config.yaml
vocab_size: 602
hidden_act: "tanh_gelu"
init_std_qkv: 0.0416
weight_decay: 0.0
max_seq_len: 256
z_loss: 0.0001
MLP neurons of a small language model. Each row is named by its layer, matrix (down: output weights) and neuron, and shows model dimensions 0-191. Each number is 500 + 50 x the weight over its row's rms, rounded and kept within 0 to 999. Numbers have three digits each.
A block is one neuron, or neurons of one layer that tend to fire together. After each block is what it responds to, as a language model described it from the Wikipedia text at the highest values.

L12.down107:470539496455549456457476503524486538493541470502488398439489421535581503540423564482476581537565540574562469411544561500492498589433453567447472484448537537512478419464509495423491542470567530534520458561512559488513514588473527491486529489504485533521472561395465547435386550502506565456498548458537505502582466448421592583387543452488467555386410438440617409434509459421514523453549432449579432493550484527568473434492486488475564475533499541557502474447549493507525512536482519530484375478570494500408510500463580463613484464450541520556550525442457538478582548449525541529
L12.down157:486506455397455437551484556500437533456526519441469511628513521499484548512533503558461498471518535539505532522427558504481441527487563574514538487401537505524534559558494549474446551475504471534503571484478452471509524578536563438487468408483486439549472473497412543583560414525416485655482532410501564506525366497467508526550471443474357616452548408492494583505594545549557479522450475455533536496566420492539583435500540515457504508408564530479518523443506425531506512392496491550410497473537490519440420565445538554594496535517415451526504486465537532446471524490513447443
L12.down273:469523444534415578468551488553456557509590434439462535551488508428458519514522630571511536502498467480580556539603528487512531569540495516432580477559445567478395522481550526607426489501456466485566466596488413505415437504473537442482535391552500539512448476422494518457475500482457491497500421474538472493532574520529521523597437543509501479561439490490510484486664501506519518462511502514511488445536383413460417570497547509500511572456468505493451472544539420412575538432458475454551357504404518498473513512527526428472518514460492462462528491494497446527510479556531578621
L12.down331:514456363513558521473477467485506464533479447554548465429482544550548539561476391429545441542451520536486470535490543507472444541475474512533521371558510477506539485483547523520508577515577506475430572435437497566500521465503454525408544519501466478498518432539459405406512443479497525568523427459481479490487519439468435565588506475408577572546413522549507451629429488560511493539440539501428474517498478550521541460459515378446494454562419527554534530504570557605488559580464481556547526650502473441384492474482454458565509538475499451587555433573553477544509464531489511532
L12.down364:515461377449462454612448477511460507579505398480494533563539463491514488415547527519468545451552527466468556562482519499476459494473536495479458460491490502514481521544436477529508558478560527519508437505479441555521581434589520490498497478472504543499533581493575544514426452415456517536448474513404503485557483415476525447430514413533346427454513532483445467543642444607557511491544485566590499618535589515631409552460442490566480451440526583442489458512496485483505543512503547571475438553522394510468549535507454500490530435503480444491505509567539457539462511441507489638
L12.down539:546569437446514435502506550501465518537556471483437440565429542415573461491477438484538538533494436467572508551404498477525418454571478555539472506469517465493510533482473571574493422518532442429515457484488493575576508524414531511463511410519444424534453465510491489532515477457513582560453348471579454572508476383518514592460441480492498554522438445443539557538432586469548452453602511484515599544577520510465481427430492493472421556484490505530526485603549547532445489470398582539491459605542593554578528512471501502527543590517430479559483491517564431453455455502506568507
L12.down647:552432510458570521494479580516398547526488524484550540451533513470623499529413523544530519494638507495498583514455487488505460428521595489502556405455542509502507398444525470595435521480504500483579531443515481469513479326472603496466539539465464465576423573463545510467433488548519544539424501554546495473473492430550495430486468486502379440517500514425513552490470515580515545551471484447545542526530535495515501570429527583445501465532449453503556511515482494542497508414568419435476516479474589530613522601478494537548423551476511424564472417493415489424474561507486467424
L12.down709:382494521452518498513486473482545531527500503485492503516496465473522509552499448574587530611528523448534456536537431500455479490522595454435463495445423431530421433531468550546561483590500489507464504540529506479599575511576467503512434492466408537476464606548537556535508469444499538489404495465493541495459473491519506485526531417501532569381655427549505445497664515554484506476593551428490504470493439541540426513389503523468508562428529513463460553471506409510529528515536488540453480580353548504497527503416524528518425433499415468539449461554556565489593493436503468470
Responds to: Final word-piece of a word inside a multiword title or proper name, mostly song, album and film titles, e.g. "Those W-ere the Days", "Music T-o My Ears", "Lov-e at First Sight".

L12.down151:433481627451536534573503536398544469484589451509400370516515632476484509470476534546560543503575485481522527440548515477634560500548454475478574453565453412462538453428550460465449499495477584509530535445417561492461525506529449512476507539468432468503455473397509509585572432556493477473507565512553484501476452544510507529493490492516523518471430505490521403488499517562591568529511464483536558395450513478510502493492485526488459451529419418558436523509611515416558475443551518506609458510434461553577534571490439491491509579502520395479458473471608473530566477511477515412
L12.down232:451441525563549471500509424481474498548495542443580500493476589457519607517489533519502585483523461527577498448520499611489564478511523602405563505546478505542508549540470482444540483551556403444634519463481499456588561459480462502453478508544522544450529374464428489494522450475481527508488508546475472505462463493465484384551483456438495383513542475534515623498444455531447517461395537472468455509502563439480511551573512431462402510483560474489484493433536454585525475469561484444436438473589545532504538497454467506533420463514477538451614578445558536476671506418493512514
L12.down282:498542478429542462395483509478427442511515534539477552515526532375520577468400441509569533533412498478520507517423458529504576475498505461500455496502514515557515580509515415422546518602582425508520512566480509452562513433584429417573430517596450470495637400515486522502452460430606490433557600541496444511496494425589486474534517569499504475498594484419573515502470470416542509441528507458523426538568487513491451489431559468428473509443524574516514466532488494521404511432527503487490502557502507475403434476396503529537608584516510510524502471489524580562495542537421516519
L12.down360:536569590489479562420593472504518496459478413514464545511480491550482419617533524553527487462425528537571470427536535493533474498493580442529464423463540542450480525390450515469491600478477410465577524462464517578510529592508443460444532498477427535489527496465497520524528449446581451465522506513501532506516493460571522518511408560471479459521567477540530503515637425476489473427534523435517482474452486505536460562536437617460425540477493472527509609530499509513399369558533471492534401559448567433457543562483466574524486424408477408474441461499508496567515485590568402541
L12.down398:486519509468472487497529417444452442418493533469577488475517593471456486541441487517518497424562404491549517526557532457540462506538471488493567475527468427520476435482509560450476519478470562472544522479399423501562544503556452464502440537526393443478514381554551466462500512535504660517561551553530429537492499641509510561534518445493458470485632540533453549521453529500483473465446484493519453482500517472481480502527505461456531485488498541488417504449564588557493476458518476456440514520572533428636462568451573586511566565496480540399529603429522410532442563466473611386
L12.down490:631501473477398479501520567509490473494446453568513538573555421524472524528472467515470533450475473486567569387545578603513462474468542556482472587516466488576574523494462394469507516483421446548525577491482444527470499484543483562533456485492504546512588493532507491428549500418543495489491499417558512508415535425473437523460507486454492455460480524489473520519508505530431485433418500436482552501587527460379460557487537434440549528553586426534422481528428480602490558549497599467383479487490482588503567595570419553515481487562432487510610489560579485513511426420463511436
L12.down554:541537483409549547544528375537506602443494566543475517524604560554549440553484499465521517532523440529502595477511448426517491525548496601543490542491472506528465561492496524469598544473601539450514452506421513501498602541458504515518532519453462462512514455495437468529473491406485383455582424455589449498515492473518529483533468487568446500500477380544516537481461482522532466421528493572494383523479503525487469488526538458463544502544532532493512566509426396401409502509501427549476433545454438589452547625430503432578460554517555407614549489422486477448498481427553483483
L12.down757:617491518543491573476562549493467439495537442530446503534392520544520434493458546503479527429524483504519547569480553462443427493615466527368488555481382543468528405516497459509453414498478584399549500535484556566529549436476477491537476524594501472531441553528601439472471489465537540596549539461497518439544546502469542375552503471495457483468500516523484548401454428514490448535507420537513531565507606541452544517535475535430477515549405434517526501548645468532494468620521432531494383495423447547499515442446427518527470507432510534453508494503518542551576542493492483482
Responds to: Final word-piece that finishes a split word, mostly in names of government bodies, e.g. Energ-y, Managem-ent, Investig-ation, Counc-il.

L10.down65:545547512459510482537533550493522494439520485611543388535415560534488452463458404515462405442418563463509434506455509495559562505582559482561475487542564479526399467444514447480523470463484520531526509497493469623565542561468489526511523465641511529452473494541471510507608443453548484507531542586497464556447407487434506499398506507476550504496546481503547548485597446541468584532477522568457452461430302512512513457563561462444496531587479482546532510453450493480557509532477439530488523534522495449485403551516484486479426532579415529558515538448428545549499463447497559606
L10.down355:481483571567634482476542502478544501436490443521558453461551506502550487552435449402474507473435542491531531460513563395532429545519449419456471597513466503497417449442545408476558525488564543492545476491438518445469505498459576514510505505414545514494428530528483529470524548508490545545487445464447434500524493516503541486612479530475479487536451498522562480531499430454444449502562465501654581518507431473440517450518558515564496377545478486468566495580536571532458485480513473525546435380461465535409489553545542564490482479533501425531507663417508432470521626441597528460
L10.down390:566533526432525472400611534532557563579478579510523471438445479496519471495459491480441526580468498535465446446523518566464441458490462428582440516465528572550540513566494528529477543446469504477406506435612583471549580496510687489443539520491563513496521495451447507472412481535517487510403517532486475519628457508404558542467475407428407545560403537439540485495608464585460464511537522548586470425474515537487548486507579512499522546464517459504479469492526503468484476452450440446513420394509497477360509474438482475495570528519516504509578551471496483462498507560467545544
L10.down406:477474480587469405439490481474438484505503463547503481468561463521523498539508449539547501484499551473549476568486411525570490490539451514441572561492553534519371562495432438521549453524533465451517558433492469559536523535502478516461436504447590606548499480539566455506537515563439564565378444493515491514508467441490412509469442509473529519457632413487530556473653451499438540451509528505469474523560595556488432465473479557553492407513544501497534606582519451464518489521522496440519486474545466535333441497531385551546478566466426492428546527500472445539499542445511501625
L10.down453:565483480620466426499472458475431468513475513472454548533509449520448567457427403448567464522524560499351416474503475477503551547513501518471551513506451469464426558475446479476639546509496540484519409519538517433594510518570468497578460434488493542572483536394511443458521536496499413481502498552417497499539451525588444580509459385555473525557571467482468500452488449469444459468493500518532560545455512467587562506546538448570518538453600436496632541452548529503425459502562494495497508556518521596580525482402487475483450440582551527456527434461549515574397542462519517498
L10.down693:517580458564525399517424471434492549549542563496433530521486539456482513451506450493489465497522514469498462455485561480519414526443478518577432478428491549524453477493517568487480486569526511435587469512503506477570592468600504502537464544588556558439508485515530546524520516474532527462509606545514511439450492462412528510431477488511590449529459468453433453450737512515446498530526541406471448551522538543494476403542481497524510507496522441523427486491500441443563580582478436495428377498388424516371531487470573486526476523505521507485469468453580552481582564562526465559
L10.down696:551487463516536556453502368527500445610525525495456464521567456530461503528406462471442483530510534444469408410443513512535423462402515434543443488470539515530416503529479446465466572439489522494578461506529546463512547512512462598582526594513523403575553490515509502520535583590531449478486428527448522570526569497519454422578473494505455476544479555501532521473450493439444534509531462547492386513531383590494477425555502537511458477470471434483446504663449472542600565536586412636524485544466488474450568489523465509541545535435510525531416503549466519478461523518449525451
L10.down734:587538543522532439502536472517455439592522541433521555578503505489425493510478472468524509509424606489432548419510468424506374453529518520487421534480509515471533554422382447463494555445538494540525460512512511484502479408572556515541558537427457410645499629586511521459524458414507493532534579453571483424502524445516471530559482497573459494519474478533441469537448527567550497485523459486443511462466514458509492478548450589581484511543443534434566484476491467405515519482475477491530533460422538550554456576589584448547517445519662402490399491506479511506474505490486429552
Responds to: Commas, hyphens, slashes and word-final pieces that end an item inside a list or compound, often colours or materials: gold, / pink, / search-.

L10.down116:525497556438528463507485541439436469487497579561465561537461475434454446502517479486500467462430593598436499485520547542513483445584513511501575510479542476527610505560518604568455466523504488542552492538468525573441485385517545524492491516420479549536500517474529586484427576476476503513512519459502441437527483477446491492495464524573462517572533493524555516422474524462595488452481442606427475392466418547452467520490641461515478467478552493490514451475597528490504465483503385470613389504483546462497553486471517567489423475570486588503533442468428455501589436486370440629
L10.down172:545548489429460427481507493460484475460584547461474475579521467474524541577486443471416466575486540508533541506572497446448533520573510439475580490535437507441483486466457454438569614472487426491423490490480557484463485488527509470584505410470429542652485593503464499564542497489511506487461537446403496489477517558537601452435469568448527469503541426523569435499471501505478462597464529512536428555403534416593514543445482559488557553566531391544444608493482514514456538516573480480575481484473553489504471543466431497538659591536465531538484441540478484454482487427452440411
L10.down222:522480590471494532476420499417491524588523433454508564581499532496447528476340533485499501412461480526542479562515470488482507528453437492545479508514549525449605557482494542514451569482481467537452541593509482464520416480554550435440533474514485542476433513432489466453510503423423538564540557574569453474415465491476425520478520501426494439546512557499568493555467562457495525436487490509471519450489467483487359505466420456421456500519521410447496450588500546569452471561419544570516459565466526516482568579549560493589481573490564626573533583487482469596602419545482499444
L10.down240:494534498432510470506514522506386578524467414471588567472447513501462524490541517552414533500525517481581453463529433553431504562477499554408525515551516512481556541380531502424449490480573450529509466497574527390521544449498505487477524504550536501425510458397530531461443469508488526567507523472650496547453477483496603589534548431517482530374470528545501471451412469440507484547548518430397480525535481468498545505584521504524541493390551540487575489502606534412530537485479520558516450498497471413425509483474444494504548478550524531522486497546507504551643531333468557428
L10.down426:422521546554553471469488439485500508536512507395482571527514545373474558453496501442506473506501564567478507495466518478530643574510504503518463483454527335474577549515509482562435485489484493491536515556635522416483494495514532519458459504508565413564463499464526559548485544474558493414500495509515507505423456484559501567550579482591431533540421524468601476488576373525507481592488476374558469582495498479489484642520508477475499443531532436583486519545508500536499439488458480382552471502469484437440475543490402551532509503465477461442552463403581559447451543499504522462
L10.down624:469574568464440482430589475424508555514575509487540496482507560408485553510480541399520476480451476528532581461483493527489482535495474459455590522440457474556546522582462482462464559544461529526495428515588606561551533405554525440598561498533477494531554461498450430460491403525554545447552477442525471415519540552494457467449540429444497413530583411524545456376551446452472544501464494476587513469503567531544460419502473470420524438479630467522443515488576477518438469405591435472509493469461494448422551465574536481553506473551520398539567545512548537501569455514459568530
L10.down642:528590462515498493456524462492584458558510501569495470537491422453443507494482514495522537486501566511594528542525428506416557512497534541596512511537462464519427444474493471503538482593421496517561490512520453469600551505526529466573442490397525522521510486424449493445426607449417527453415503463515452531522529573593489617468489552634480423527518546476538523403465477548475450501444593581570426515475532440517479520466419521387496476400514502560532560528558459443523557519489468502555468511446486534594619528524478478439485477432437513455437435491502382484529515549515572402
L10.down665:534539474498555489445477507475520506388476522471539479561527480354484467498526432534525470539486517572468407533545529507544401499579563469513593486493469424552429500562541667487464489472504589505437496553489499451516420533489529525616527428522458455527537526544569487510555454428450463490466460442399481484588480571504430439460482516554551508474546437501488420525492562487575541574535504573533475520603528545447494459494462436547545509512401580444506494513468489520420493401578538425576538466544435437488493441555413522537465418490575461495519549457485527539542388471485510550
Responds to: Final subword piece completing a multi-token word, often a suffix like -s, -ing, -tion, before of/and/in: bachelor's, Broadcasting, production.

L12.down149:447496480562465484571480445521477489467440578493493513507509549480493456496443459388455560447498471448526493505502458465538442491597559526501424484544513540479623546498557500490542480490531535596447467506507557449417447476545466536556492490503533574617383532540494494509577535479510435520596561494512522509400472406458503528541483415415358529490520529457528503573556459424536555524576437540504569514559545514491418550504531490537505425525497468423509512563548442489539503488554400544495408578548466485427422451434423494482480556491617399494489537502556443496533481542446578606
L12.down456:531482469456447527456505465502460528510580461484487563454524502556469545487545465499496484553493468514470469505581519490501525476542569469514552443483547522514403449438657576414595543494518463494440577478485474564471469440571538506490522439523471469539519588484521481510435538421587527372464472510570540436431491406578505474475579436458492617555525500547505439584478499496556562574514476393471474618405445538394518569552539494521493548430435428490474435505552448483556548543429522418486514392557516506507526423468459461487571468490473496552513494400505513575518524574552439522
L12.down484:541574427457476479421503477486531466502508510549513458515521442474578462507511492512463547445484490530507591526495610498537508536503487518452512507494482528507491468541520507507521440458484465489465452491482521522454504558440443545449443486499524481522498494503465498529542477560426450414496515489485459528421497503500485493570490494428515517479476505512430533557834481563488609449594498505546496564426526445456375439585554499518513552458509519510480528406497506510501526502426478538512436538490502580396528542477452504431452465443515486531507475501475504481545513541509556727
L12.down500:495493442541525514453481461499514479483511549496488521480513517536442441494472497500440511482591510484444406376520473515544459509514510515512535565458438539512473456419472518502491550482485505562503518504545552556606503487533556482563496436612573479447471455437464569506469502446491570616439529528571543597502459529500515442435509546509484477499453506585488486475657432536548369527499459404529510505542534503504478457388514466538516592493517446558478378509489478539500509472580492557489429459572459436428455517579539498486436465457521584535461465430492561653422481578482370577
L12.down578:508404517520500552458520419444402512475484528469481523490453522514453525545523478566416558528545683460532538550522511498533530381474565572443530488522449525458472452514505592463430486480446540527445492509530425502573486426523497596581498496547627539506501541525445456508549543490494570556425612527506509460568503470498471420517536502444469517529479467599588435543487504501549488510518433496480448454494519410407484500377553484557512573504594496537538443497469563465615477523599520449423524402545483479482485522526469468471565472561476514421440437455435433452470458517537463544
L12.down594:561492428453520469393474502521536544567565563463489502491529537529557526566508504543510493454393630531434439431457443458541430541550443530444477514479477451477425451560601540494424457469521463501477509621456502513568498448553540456508594535563505534500372491555484455596585472431564407451549452445604510563411449463482526487573521388497508485497476552561566484488537580571547480484531542379512533511495474545531487533523555484458515479552523518439481550534440424392541426456474580449505458531522551480558501503509569513458597485495519450494492441505499499418466505419460522502
L12.down634:502498528482510445514443534479500619486517456493379560549500471512543512603476486512444495472455577497560539498543499555484475502500592466506533469517483441443460496452496563497573501454515505491463549501554432618463508456519551509507513451519536490515512550458439430519491565524445589577432487471540537491423499437554469487547495544517518444517454479449490485457794499547492502510590470432452514526564553444461454471496467516546429484501557546493491542513506505470472459483437527455543374545444430467402587455463532486482485563566419391507462535552526483447550518408518574528
L12.down735:393436524494501480393443540538617602505565431485400504388511440519459560436547468513582508461514522492476422429420393564554484514481435507552503519444533479557518548518513559454492535565591542485453439451507531442513483449558565419535632472485403508554522439521502476512541526481543450462560559592488538519453473418512501492507526498500508517431482471563459627467487465570399504507403501485539439514500450457442483473555572528518465528478445522504486441577500389528524511481541573513552494488450522515634474558488476585538418531486492524557508449526521435534478494548574528512
Responds to: Final pieces that finish a word split across tokens, such as Wh-at, th-is, anyth-ing, Oric-on, often inside quoted song or film titles or speech.

L5.down206:366538543543564424560483475465484505448466491484514501527396521546573490541512444472434472439560511486486453494564561422512558548487545558549546441509504506462503540519559478493524495458517479485460452548464538360489549419519496459594414540365423530490471405460489463578360477536487513419478549597548559511568524532558499540468463441545513523584577614573474516479410510472481508450459477535479449399578535474508489470498474457515543426495537507524494527560459523484440592554563477503524541427454525444473572471518459495549589490455586627534468487491565500585473486470490473495
Responds to: Final word pieces that complete set institutional names or phrases, e.g. Academ-y, Agenc-y, Regim-ent, "a total of", plus infobox field colons.

L5.down187:504460577526467477530485517545506478496460457485501619430494522534496592549485455509522581483529451505449501508519488487460527491478501445464487446499527488468530447478563558477463470529493554418512563509499611496487498521554444554415530543574594473475508409547506543574467544543530653539509489386509547425472503545549484411484516420550518575531471524461434556530540461466553456501572617570606477493511473492414475446538491471552509458517570495481438594523439446498445396418508496466527548456564418497468385420517559505397480548542451570462537468501437423387486528496486481616
Responds to: Tokens that directly precede a base-form verb: infinitive "to" (decided to write) and the ends of modals and auxiliaries (couldn't make, might be, would change).

L5.down755:489489459494462538524508466598553519443487445466453501538480485529544577599557499515507554609439503570548479446499490525481416497548488454576521559475432459554528380545485496544466538595466515431466437514496535507490544549547466536504453464534519512446483430488406575486538572596406489544446521487494442511449537498506399413515512444558465425462616412475471531513589537518469493522510455390571504482476521525488672533459466525459529539495622484536565439434472526490469408556521474501477509469507533433569574475477458501535462584504423568473549459588502476388541448450488535476
Responds to: Word-final pieces inside song, film and book titles or proper names, such as possessive 's, My, His, of, before the next capitalized word.

L10.down146:550505475454499567527484527543453642428575486506479509525534504534527530534474486513533515440589460489476510521470493459466488401520584556477547488581453504476448520439519617496469502340536528388500442543385524526515537414557416403559513469441549546576462484489506475485481511515523495454507539604466435507449484453465462577488491550476504401546571576480578491507509453478501423593442481456550449515474539581508561493427606599490501460437503543496471450569637532492433461478517524520486480527508503509574474420484509422490470473485474438550586432469550402505463536444500540535
L10.down170:468477548490506469473508499534495506462526452526531543532564490492476455503566468570399483456443542546456536520521523518515454545402537490448481444498503479566493488433438461415485493512536502485514557487494434429562450502438480416589554515465487414463432442588557547519431474521629497541533541579468455525511476503586526522589536539424559463460445519529489471554516407482573491531517642518436557394528570472526581528457460437459451503476470563468454510491505607425526532527540486565523517414540423454534484482395376460562571647513492416542565479507505489496460399494548521562
L10.down208:535634464506620450474523441477547563470569470459452558454493508372487535494549564442526490558415521487490516509444471481468503415590553507564465448420442532587530524486511596406497511506535547448520519513528504551485506576544487486566462448551556527450426426446455448487611520475471492574476475498423531544489493489593504462476425452418624448492525554520476536477624434472510591482500545465505448510496474526466475501480456480537534498527390505565478496497496450464451442572473479556555487555369434456464495506527488556433580446557531473522443537528450443529550511463602578558
L10.down262:439522514563518446373546558496415501482521493547513532470503518535457541549539511535419480438503482531503589541403559524483487547518495498589578544509472471421453489504482481484457552527474504493481490536530401525600564567455554528420503454464431457551490542424482458618547496558518473409574464549449407446506549441453449543469562515632457469529464398534483502561513505476467476600587495572527436445576562440460437501513492445442461455481382473571483533536466518626571502484565519430517540594448515509436501576450471463495463457519471489395552486544557493497566526486479543455
L10.down292:508458516365518427539490404550573521550493524461492573544415521444424499451444465495579479654489401430557509522511500459559427508510524528504450457383588466512567461476458513543471463514533533477455549512571399566479547474507579444480566506472459446513404549491540527446494510519486549544578537420559545540604541543514459500533562573433504498514461554504482451473538394480491560513488481509510452475525409466574570524465505431464558451526465538598492476567456552529512552514517494528499502446537364438478457512487548422495546585464455452439416501464561500481584562447468519490
L10.down321:533598417559452481538510321477507495507468442489486421580490518529496512574532520534480505501574593543505548449461502487526573583505550528521423545495504480558476477494482587571467426448439488428432503540503543526487556514520386458483549466485455508455344507410461404507560526470405520574446512471520545545481481452551457399548507505528495561489386530487554588459446546534491521545482524481457533578538538512495497416473578432453481562538497483505556567465520394454447429500555528522512560586480390483611520536460497507513477441480562444495506463506574467577461476467475499479
L10.down356:574412509515460473420483560498535505485550529458590495491532551448511457525519504551504459411508639499516450447447459508513562429498443431509606508471506526573426542497508484550557393516512479444503489485479451499532562558472531514503574522438521502499592533480458486504546493508444444485494546496598506487483521428591436546547473468469567505491543497567497510450667443455454530474543501519495452538431451515464475459483466537523424495507508510487468547476450487462436526503574622606450462515500519479372440596549401495547443499524527496520424523548434467488533408487480492708
L10.down714:345484477470581546463504478474527499565543546472439480453446476595532533523396570472468494460507556551443452539494514534637476437576469465471526482371456508565547412479508539531476463485593477436433435505483457535552491454492449590389565446477511457528445569453456529567474439548538461557521499481495483479470534437546423524619545508419439451498448540521494507468452516484499512480525463400464568379561542434457467504529565494452489423548559485465480512509563567510539534518557561498487471489430466496548452446479579572550506515581541477507575442592548510508576520466483473587
Responds to: Final piece of a word split across tokens, strongest inside quoted song titles and quotations, e.g. Th-an, D-o, Blow-s, howev-er.

L10.down97:425561512455464410541454465499498540525486583455462547496519544512537520471520571475625491562470418563449442496555510475461541462451455507509548562518547471448520465460515518514393512487424449507521528426577509421473523442569447541476490523462435557506465501530438514498500546473530497445542608440441485419538490509489443481529513517486534506562420498476408514569581471436492533458515505478460413547474499427601530576458439577428473455420501487509527548407451594538454517517457567532458508540447378485665463653509516515599535516579557492516488454442476523448524478479523568565
L10.down252:454457495473506467567373540432458451519567508445584413459617525491442486521366503441429588425478514506506480493511462486529557518565485540440537453550508505523540542459553491540503556557544504417482505462532464520464504513470569403447579564641522472490602511416413511474371510527505520548495492512456527554543447472437521404454476444445545519534560458481525442460494469626461445501433560475550491558456527473564559506521449508544511475517547457567549445593476513477426452434472566616462518521504469419462519556563393538542496472497559494475493505555514456511546540547456468544
L10.down341:464588426479562483435507475533493408494515456541476454477473449545537582522533539551469519423437421449571494548464520517532620516453413469450379462466519452436543497476562549414457469506505486527547412514454495503475535545463500465564533541533453568530531568460457490468526463570489595489505532508496569479539439615568458523391443474561533490456500583582410541505418545470546565573455460497474550438501458510533458477516529518557495459556523500523443462377430486517573502462431510475566588559498423494470527501520405447531393492530530594551537460538545524545478471454536542631
L10.down352:453441512527574475518535467475439512538455423377487524504508536556459464568492499509444428492456495402568505574482462371477486487557497467515507485454403579544486486539529466480619490540565505472533469393570517435512453492473508439528528557468523441527577603471455564512535560510447495671447507480483489501442584522392500595467438568521558452452507596403475516490610492493443500532563458475473455533472469494522477445512547595536525504530477534559445529395504569497473486563483464534474519564502531487572529465482556513465527551541446412446581514456425453587502558520507445450
L10.down429:541488504436495505566523555484450461560526403508523494504458519411535584611523523482600471441560477462566433511450512497451444501599411466496622479421563438464455452583486534495473419535543457513542547443466465611507529500497470435508531502488545478523487486449395476457485602454441573516512596525573451451484541482534407506502458565429529521563517556507493572514532424517456410543504513540558437455512483485505439534457456512510527548469512383475478563496509517398433495464516568538484518574573560436478580524497517589516373501495559421476485448435510420434544483550543561525
L10.down463:490506416483452521476599482563492446533533397528479536516502523420510537531500496505527435448480544498473481538507547428459584455511478531583501535525552509383422524382426560384424501550410471475480498431514529496562555508495492517598490537507454537551508600454451441537541466432530446571520506470553501605602377434538502545473534524503503459543494508511533537395498510478576496460597474492364509524519531482468495423469469531542465436429514604538500555466499560497415471504538512434605470441548477433523466416548478493588504508521491494481444507555519543623527455439554557501
L10.down716:537472524437525518426524600483558465508447559540533498478514448501566544417493544466354478372464450595527500516545501459527526479491404387509449498443460581437452499466441498584551535551501482471583518497459479615495494489557539546507565469517693495481468559516490553581545521461470532523536431381533547458528567492500494490429509524561503558544459449460455464481538539541506538459429516487496394546560566527451466515508497506474492512536596531505397457508506488496500497488473406521510494605469536518455549502515447429529560429535525490498493490443523407586512435372527487544
L10.down745:445464492445419543369525554433593571422531442433496471497444567549504477488448564443488435539506420538478538498487448371503592575460564550449587534410453548465617481533555561495475464507504490505534607533562522503442588431317494474502509496556526474490472522551500546472553495536465453530552469473496492398456483499498479519463435465527556484488460547399541454494577550527524528470506558531476495520465499446497450485507513492470599575485544539485452428455538470509558480489444486528534467519483410457447496479539510443520529502655563513535523547485568572600512450464553479466
Responds to: Single-letter first piece of a lowercase word split mid-sentence, mostly s or d, as in s-moothly, s-outhern, d-uring, d-escribed.

L5.down644:509485620529621479416554469476471425492461494467399582402483433506473479555468500519592374519564491492399515375537491514487582487431487481422532457444539485558495521548494538503487505571508541512457587516466533424443578465475536490500486654574548488533540540512522472453381544488460500392492559475447457528525489517483525609462447477586486424502522545482462532527535460556489407433500543469508518468493506480461528458524555438453484479413550510449521543623483543509528564532453458528451494508442527574445473545539443509498518444535518574583548483521609537479448483459450462510
Responds to: Mainly the "th" that completes "both" before a noun or clause (both sides, both the singles), plus weaker hits on capital D starting line-initial words (Doubles, District) and clause commas.